{
  "n_layer": 8,
  "d_model": 384,
  "n_head": 6,
  "n_kv_head": 6,
  "head_dim": 64,
  "d_mlp": 1536,
  "vocab_size": 2048,
  "activation": "silu",
  "norm": "layernorm",
  "norm_place": "pre",
  "norm_eps": 1e-05,
  "positions": "learned",
  "qk_norm": false,
  "attn_scale": 0.125,
  "bias": "none",
  "tie_embeddings": false,
  "parallel_block": true,
  "init": "normal",
  "init_std_qkv": 0.0321,
  "init_std_o": 0.0,
  "init_std_up": 0.0321,
  "init_std_down": 0.0,
  "optimizer": "cautious_adamw",
  "lr": 0.000531,
  "lr_mult_qkv": 0.7,
  "lr_mult_up": 0.73,
  "beta1": 0.9,
  "beta2": 0.98,
  "lr_head": 0.00429,
  "warmup_steps": 327,
  "schedule": "wsd",
  "decay_fraction": 0.763,
  "decay_shape": "pow",
  "final_lr_fraction": 0.0,
  "batch_tokens": [32768, 65536, 131072, 262144],
  "seq_len": 512,
  "doc_mask": false,
  "z_loss": 0.0001,
  "train_tokens": 366700000,
  "steps": 3878,
  "dataset": "wikipedia_en"
}
MLP neurons of a small language model. Each row is named by its layer, matrix (up: input weights; down: output weights) and neuron, and shows model dimensions 32-159. Each number is 128 + 24 x the weight over its row's rms, rounded and kept within 0 to 255. Numbers have three digits each.
Before each neuron's rows, "fires in" lists the words (lower case) most often at its 100 highest values on Wikipedia text that the model never trained on; "fires on" lists the tokens most often at its 100 highest values on Wikipedia text that the model never trained on.

fires in: "on", "an"
fires on: " on", " an"
L2.up324:115140133130099134096121069117107141156138189091102127115120112143128092112127136136154174110101089137108150122122104130148160169122133149155129136113174124148090093107147090109141139131147136138125126119140129139127159071105118155168166106125165159097134129146102132135144129115136132124152169183162144148110055163144122117142132119100160068166120182148098134135156110092135130125148
L2.down324:129141100130111126127158130146156169137089124118163143120143121139113129117125128142206107123147109107132138116167126144114166097111128180149117111174129123129143145141123075135114136126114129155212062112088107121121117148126116164111144124125152117140131131132156113136066115127110125147108134114087127127079126151147141144109106183122106126114141154125134099170129141135138134161102

fires in: "court", "government", "graphs", "service", "only", "wellington"
fires on: "ourt", " government", "raph", " service", "ington", "ings"
L2.up757:141111119105097115124135147074148089139102149114157120119140155148181104113121102132114112160151138107109125113137125091111145113138129156128103164188157123140135136133105204108136196138154078118122120134091152178118121123108109112123121139104133121115167132124152121126131114145088114069131106115122120130168117107093153112157085122143120118126130080113102174137132123122129124149132
L2.down757:110126118151134169120104118166125125143126137139118180119145120146099123124114119106134148124150114144141099170085141169164106117115103112135152142101090107119133122132106092102117088117126139107106133112147149112144130129138131156142112086172120112131102107110095131113151136112110135167106144162110125081086135131131101145114097188119129112117140160106170113150131135117156149135135

fires in: "director", "captain", "doctor", "entertainment", "discovery"
fires on: "ctor", "tain", " disc", "ement", "illion"
L2.up803:109143129140123114127154090156143174131112123093131134141166146115176140160140099120095137123119116111120134145133130119108122129128124149136080103146108143128120201127084115149116150096106124102138112116127095134122166172046128120080161129149158155132121150123133132124128127150095135132145151120171157130125105122154104138109136123134112167143128143093087142128146117115128132110087
L2.down803:155093135140131114142085156093137108120114145118124128131122082137090133084106088147170083132143163127135117162113170145132132142084133091117128159098105109144128130120102148119141120170149118170146136136186142085155115126154125137126123101104120110143125111142122117168118132115160126111109124158131072127144131129124157102109133111104154074082108087114121130084092136124146150102168

fires in: "both", "s", "main", "father"
fires on: " both", " main", "rew", "(s", "ather", " comm"
L2.up877:102117133113148111102108120132112115118134130133160139170077148151128147134133074169117144166138149120134137118138135116113174140124108160117141140122064140111121143125120138105152138118096119139143144117145151181117150139092102127109114163123166118130145125107121173100117138131094136156146132139143139101120144142119139136131134151131141135159153111095097095150105136146119115121111
L2.down877:156098120125114142103126153112141168139122141112110097101182106099129080085135121103150128116123088115130115130152125164125095134123117099123122107112153120117148168104159101178138129127130161143106134099137091093121113142169177138161174107149115123131141096125135081165088113106134123088093152112124083113157104118116123091133121101124133119113123127116162165109154121119144151064169

fires in: "led", "release", "range", "often", "ranked", "davis"
fires on: " rele", " ran", " led", " present", "ten", " Dav"
L2.up1468:108134150154157146132105118169150132142114132142138146146171115078135097141134143140165123109122127122131141168125137159121136138109118133099144115126077155121112140126159084122115089124090177128106121125138101134132149116140127131146148135130120125121141091143112142109103156130116119176133120125112151149103121145137109116103141110128100132120178114109161113138139148137111116175071
L2.down1468:155125096120137134113129167126095131139132154132101121117093169147191122118116108101105077149085135156109117122145097089133101111162119127117111138114144109149158113097128104139178139108152095136175133105101108154116121146145132133167115114149145116130148180100140086161183100142116135101093142139126111101127138109122128141151160128119140132142105144097114149150084102123122125102150

fires in: "them", "qualification", "him", "style", "listed", "netherlands"
fires on: " them", "ification", " list", " him", "yle", "lish"
L2.up1524:139129117090132152127176107120180136147165126155149123126121117058162122129124128127138115087084167112143137104161118096136094148131148125168145115179126082121146081167117094164088165107108093111128122107129104115131138157088128124095142129099157162176134106114138096124121093140109114122145115089104123147140122103118119157122089135120144151122126093080113142133141117088137161122153
L2.down1524:117102138142112136113090123165065133076083082094121085136109098161138151126142147169122127121162122090151130101119135142164119117142123126073154138129100140120100135092129163119137107156148147158111135158153148106144138134164163153121108127149133125176176121160126190107111110093146188135111132135128155156099131126144151119108131157115119103116176140140083102138095142157114109158102

fires in: "only", "australia", "administration", "farm"
fires on: " only", "arm", "umb", "ration", " Australia", "omb"
L2.up1048:138137122103093099134145124133132065117114135086141120125159157186107162139110192145107078125118131141140100112161114116149051115144156118136154151133147097107152126111086154139123140146148114137127127116113162147130065148131106111092131124129123125102119120113140098117153114126102137077151125134082146125131121130106118153156138138117148128111091123153149097143125122101138140109170
L2.down1048:138144112120122092132133132138117120113153104138123139105109117088127140135157127113139157092149142073149121117129139144119185158104110142163109133138111112121115102159163124107133134125105109135125140159115133118113107119144124115181092139106154126201132143106131152107098156120132141149147149107145144121135154124132123098113065141150108138125119131167133130140133134161128123120114

fires in: "station", "division", "located", "games", "names"
fires on: " station", " Division", " Pl", "ames", " located"
L2.up477:131127131149148143116125116112148151117142147119108129122129118153162108133122127138178129174113152159128131142144136111135124147158140101107133135096146118141186182141100125145135114135111148155094132104177076137127097124188143130111123159106103125129127134146127089126104148118114115058132115145137131109152139121091099162160131161134130108156143123176147091165114132106104140152151
L2.down477:118130103104117136133136091152107109108099103139122155125125122135139149167156110116122118098141094114123130063121096114098123114150110135151170154165108112108050090115145111137120134121091084069126128142108152111091124120132123107160131108108150133184132155116129152094112130167144136138126144120141140152118120111160150123107113110076105153145124108082146126114139124130119105127076

fires in: "been", "africa", "african", "interceptor", "concept", "born"
fires on: " been", "cept", " Afric", "-S", " born"
L2.up1434:130127137091132138113137119125148057131125134139141118128083133111131110177137131135144138135158144105131144167117088108156148157111131156120165160103116109136105125133120143091142141108148165111148148146105131147148141051171149153178100137139086121153102092125147133116130157158161124158157112168121106137194108130103168106133121134123130124139132111168075149097160138122131113098141
L2.down1434:097102128117127118134138139107118147120143124158139135139163160123110111061121086125126099138093121117116106098134142142101113089146125148145094122112128185100156108087120110147116146110135156116036129101111132142091180121100125107096132119130129147094155130153104119102116076130082147162156125118124165121101142132151102134117115143167130136103129172082102108135139118114148147166088

fires in: "due", "africa", "member", "scientific", "african", "captured"
fires on: " Afric", "ured", "ific", " due", "ember", "ined"
L2.up1291:125128144159141153135084158156110135137117131154149132137161109176129129136126130135118125113140109166136152187122131142123184115130102115109124115099115175142137137119132091130146078116133148132115099116149110131150190057140151108137154133145092110155153116149117163162076149089146117128111120164126154102109142147135122116128154118124128119122139137129152128143142136156121106116111
L2.down1291:147137136076139120120139127092134130156146116133093116142121157113125133110072143125151132126093183150123140085140149072120111163150149125145113147105108096137158128128124118134125128108113105134144109113137114124113087139137130154162111130079131105112097134115136102121167119130157107108124130075105126152153107109129153133136116114100154155113102129093122117112100109102124140132163

fires in: "several", "angeles", "track", "different", "tracks", "rock"
fires on: "ck", " several", " Ang", " elect", " different"
L2.up24:180115135123110132121142108159139200114117121145137131141134108151073136122112191111084127158124123094121110113139103133139100164111122108138136092142206103106135061141123129133104128111152130115103124122138140120113121088195143131137151127103123137129135140136128122140079099089128139086092114129108132113120127116119106139138100130153108095126109111115130111124101102126118179126182
L2.down24:128137119131113121118114125088141091109174094109104088115118150103121137116109093149139164108184116125099147133125120145179133146168147144104123125124061148115136142154120119109118110122117167134155140151162116100136105127082090129129124176150153131105098119119127151121141141163114091127188082148149117167138133140137152128106121124116147125133142110150137119168109138118117099178106

fires in: "only", "than", "appearance", "villages"
fires on: " only", " appear", "ages", " than", "ther", " dif"
L2.up1420:132109155104110108125135122118102063150140140136238129124088154161153163148124118124121115109151149126113146146143111105103156097137186127157129183172126092146119120113152165128141153122148078125139119099151134145132153157054156128143093113089171109170141126109148127119127126134123107110148114120143109127168134120117123131157135085136109143134125115136095135134117128145126159107098
L2.down1420:096107121138135146138167145125147165131129140096107133106150092130109168093157150127134124178136121107107092140118159111108102157109110132121135080116135156154096128170104122084103122126116156101111135170067141115147097116127100140142187129176112129124093105138119157143112120135169152104121147151132134113094090128104110122113135180107139096106154113134168111126159092160145097128109

fires in: "out", "success", "development", "successfully", "outside", "according"
fires on: " out", " success", "velop", "red", "ording", "ited"
L2.up789:118145155102126142116081124148109027127120150140125126103131100070150145131122109138170117109162116097116154145102133134124128127132129156102130129093063144170118156150149134129142114124122141130127112118134167118164136128076165142134112150137128124091142164111117173112129149168158113155138118158177131125154123117111124106127169116133114097151129135129122106122150146146125131111082
L2.down789:132117157154143098123162121120075182124080124142134163148140181142118082103161089116115127123135112130163086121132120146120134104126138120112110137153140107120154136102120152144120152108140111133106135115187122142083153086115110144140162113086141136134106112154139078126116099130143140125104129114106138130092127136125121136104109124129144142107129141106137131120150146110152142100122

fires in: "place", "science"
fires on: " place", "ience", "rew", "ald", "cess"
L2.up1374:105140108071154133106104171169142096159134121098125152120123169106120129146115109132131120171149182128145150182140118122104163163113103169109127131108106135130138134136122149121138155098109096118110128115107150165140163110127118139154117131141089089129098094144106145113082157140133126154122137166164124123143108112125141108157108151098112162137118135086099145129141113131125133110115
L2.down1374:143110123153153137125137052110123114115115104140136088112134086144141078139139120128154097091126113144127116102143124148119143114117137094113090125121129115124137126124125080156122105147127139138160138138172106136099153126119171109107159161095128096140180169136119118141101093133112120100115132113133130137104128146143139166155122147143129116122107108106121117109109124132116157102139

fires in: "group", "style", "groups", "kyle", "smith", "like"
fires on: " group", "yle", "ions", "oun", " Sm"
L2.up1530:124092146078138133109137116115129088123115104107134122129089172133116147103092111118139130123126144102128134127149124106109127125110147135165164143128161105160103109138141187100143155112171090120128152137109151127155074102132113159128103110131151110100153116136133118098137134169112130132148099120140111130186127102098115130128077111133135115117125099093115081133106126084124130153208
L2.down1530:126097107169136115135145117140163162089133109111167109122123139099160112143134114139127131114180093083159108128104174138144106100122130142091130116186146151093154113133099117109143136128116152137129140146151078122102178134143162079120160120160108185144125090155118138110085086133142090121164141105115120160134133136139125141120115162111135134143158118158162158140170126118150138144109

fires in: "its", "itself", "began"
fires on: " its", " began", "fess", "pt"
L2.up1199:152136139112113122145138133110123137119129116114142108128143151135155093127141160118097146131141142092101109149130121112104105113125176135143093182173161120118133188129134192142124183146186107110118099146131113147145120146091154113092123115142135125108141154125150133144153145182124128034134148108124115139148113138130131119140142142134122145112089160120092151117136125116125137111093
L2.down1199:120136131140158136139142119127124109141152200157123112105117100169079187141147131159128075133114153169177149125118155167139101145101095122116133143122095123150132112118104117124101102117109124135111140140142136103139112091135107127113139159116137145109099090106097161118164103141108112190165117134095158089088124138131126166141103192110125153114127100143121081152151110113146122150150

fires in: "film", "rest", "films", "number", "africa"
fires on: " film", " rest", " Afric", "ivil", "clud", " number"
L2.up139:128104163144137134138099132155138109101124131141095116121134126121098126115117159129118151106136119128113157159106119098133114144146092142118092112060125155158152103126087110118138101101181162114119143127143119136139139076164130113144148164144100109132110133117100153126122135090131133143135108191162130119139114120104168144145163136138170084170132095166127129109131122139122102126206
L2.down139:128185100127115147143153125122099133162155120127123158111110140113143117110131087126118126139155115153128101132167117156121149118151144123154111166129082160099093164126152150138111133161106108126104107124177108137081110159112111112117114111075152126116124121156131136131114103183127142156120146092137117114131106138169097122136110091110106110096100148124127135134092118122146135141121

fires in: "first", "can", "daughter", "possible", "mclaughlin"
fires on: " first", " can", "augh", "ures", "ible"
L2.up724:105102128111147150134113102090128057137114116197122127134140146098125092131105107134125163105122107101129169115113124166136166167132111155156162125133094129172126093131139105134148112141136140131139107159133133152143127098111105132133140107134098131145082074117121132138137121113100126154143117129123116155136150126118168134129149141130151086084140117112112115129136139142140153114124
L2.down724:138142161124050146123114157176139136133161137116116132150178165131153145083107147156109107126114117093154102100148096111157110104165148142101108175118116092085157103098122122163094133081123163119104136161127127141104155111096124127154092153121122155112155119110154108137112111134126130098150135097106149091100158117119104143090150136139120175148154133146071122139136105107108150149091

fires in: "states", "public", "year", "central", "republic", "defense"
fires on: " States", "ublic", "ense", "-y", " sk", "ral"
L2.up19:155115125083162118108154138111133135156103119153136135125108146153085104167115130115125131140142129092116131140139113132141111152104105134179163117132183098115112067153128120119131162101118106118100121136130118138146112102202136110170141114110097131133110104129128119102127118121138109136133102128106126101142106099126147144129092137128128080130126113123140112118095113087152160122184
L2.down19:115149153150088146152104137127134118104139129106114133116149118114141150105089095142162130116160123128182118129118144115129124156145152137093098139121095140123129136188150157134130100141140146122147142125131122124154131111108113147122067136127146113130122143121116137121131122142157155135141123158130126156127107139127126102122130163131136130115143159190124118136146144154096098186080

fires in: "city", "division", "british", "government", "follow"
fires on: "ches", " City", " Division", " follow", " British", "any"
L2.up1423:136097115166133120149121166077127172147148149136132126119071091101134128122139091088125120092105122164138113127120144110124112137153152105132116156145140123135137110100134168151130119139132102124098113157143136096136122105104117103111121137101108118144105099107136102143126128134125100110141136101092162117129122127144146114131097153122099170136102112172141116143126132143141157142138
L2.down1423:110145103122117128133142103139124106105119096095144115121144119135133108141135139151112097152171182125119133124130048131133123079109129137121113121117153126134066105142120125090092149143161129134195128144095142167130101140122160150107111123155159147139132127131141188133150128143093103128131122149173107143155098119108117155133163140125139094134140095107146141111134129140097075145135

fires in: "did", "well", "nominated", "office", "countries", "include"
fires on: "omin", "ries", "ense", " did", " well", " office"
L2.up489:136115136096108121124174151145147081135127131131132113087078133082118128120135155106146104122110166139129150149122110114140079118149121149187167165112153085158112089160187182105142147111144097122132130134119112129133125022129160124140096105136095106125113134100137106145120136123145115108115123165125117137176119100115146136166100144127144124122102131128140120109151115136148128088181
L2.down489:102139139161134144139095075103129172115113096136165143144148104155118113121141109157120148118152094099108098132083123126146148142118140155101150079149127156105102145125101113138168133105146125107078119107107159169110121139129104137121133155116186151161170121160131143074149130156131134138136127105155160124130127153130128117093127136105115134132143141127111117140134129125118093160055

fires in: "director", "administration", "doctor", "edwards", "studied", "russia"
fires on: "ctor", "ration", "wards", "ied", " Russ", "aly"
L2.up622:159122136106147135122110082148121074138107129115186125128109168082160182097107165138145107148128128083123143071130116118139116102129139114123124113129129119171129127139116119130092116109154102124120134094149135142154133154167111131104120162121154133086146146149132146121083121165092121140117102139140124114150137111112105147161126120130124138182162092128134163117116120111121115176152
L2.down622:133095126170136109146121162111131171166133114108137136106135108142092119139119123133155133109149095136112122172152185108116130113106110126123135137115119123111145204143123112127153149178112143111148125131144140097098149095122131098138156117145113116111113117151125132139142126120149149117095138125135096119126145135132144062155149115157134064123119167136154112129153150113173144137103

fires in: "san", "they", "also", "temple", "centre"
fires on: " cent", " San", " They", "ple", "ming", " also"
L2.up658:141148084178147129117121123142148153145131133121118131131134113121089134129142139119094155147135149138131112127111131161123158156108128118120128072115132131078178130120096085137099115128120152142114133128142133132152141147107156140111156136124099149202138148168107114113112160034146119159108109153141159103074088138137118137152064162133150117150137145123125100137094135124128127131124
L2.down658:159152147141097105136168122114095114095145096140072080121087150123142121181113118113139149126128128160148163112143124167146156136152111136129133164116125126138129163116130123138100114151106138118115129170150149131115105111114150149134151150096131110105134155136113138126133123131108121070125167120168084183181111099155151114142117105106130151103122131138096115117128111146125084141157

fires in: "director", "awarded", "edward", "forward", "elected"
fires on: "ward", "ctor", "cted", "ney"
L2.up1147:164118120129110112135127134143113100139145135091116105136044135142144153141131168125180129131127156158104132136119124104142074121171112150152099101131100121133131075097136119128116151116158144125149104113128155135142146086160124139104133159122186109148135074122137106127092125181107143159116141161123122157183096132098118143105142202108100170152173109135124147137152120146104114119082
L2.down1147:114097126144145117136114109147106140133110112118130162131141128133142138044180103122113069095110129091126109125148109136147133112105125145153100137110105167124094181133137136135097171157132140119036131096101120102147136101118130147154147108120159113132123136150140116118149104118128146099150081117181131140092131119166132130115150079143085071146126124099143106138133100105167158132180

fires in: "only", "group", "attorney", "candidate"
fires on: " only", "orn", " group", "ss", "andidate", "pr"
L2.up1401:132120135101102129115149155107150093123108142114172108122165132164136123136082174153173116122122174113114119123149096134117089144128153149117128150144137125122149148141104170150138158149132118152121131156143159190127092103108094118106083121105140116094110134118130121108114116090146120083126117149089108148160110121077113089170131141129116117110137106156132088143111140114120140137139
L2.down1401:096104108111116103154132119121098131130119158094125185115112158117092145124157102111093161139132061142154142129127095153148133101123109145163149130152107103096118127128149092081135134118111148105047145112126091113097131100102125121162152112137113168163112180132120127124146139127098151175142116115129164142104150132146108183113138142125112097165136121124147141146156124121152139134112

fires in: "one", "single", "officer", "country", "point", "small"
fires on: " one", "oint", " single", "ating", " Off", "lish"
L2.up1072:134097105107167100138103137120125151143133081196103118130131054071108094151116100140136068105157180105115113184113112131124136136110146142156096154174107144119130087150111151170114148126092105121101092126099142133124111169101164101092138106139139125126097117116118145082139122108139102088153107109139145128135133132134154108119163146127107125119080107121099142161118139113148139119171
L2.down1072:083152103126127139151152116117141085115151127101104097102115165152143110129119147120114173180148074157144183086095125161143118142134059118134139090159123123147097108137139142106139101121135162142118138124161137144134154156117139139096124135118090152132128119112096143144096130112122118116106105142119093134135139123101116135105102078153087139126136113149138163126099136185126098186179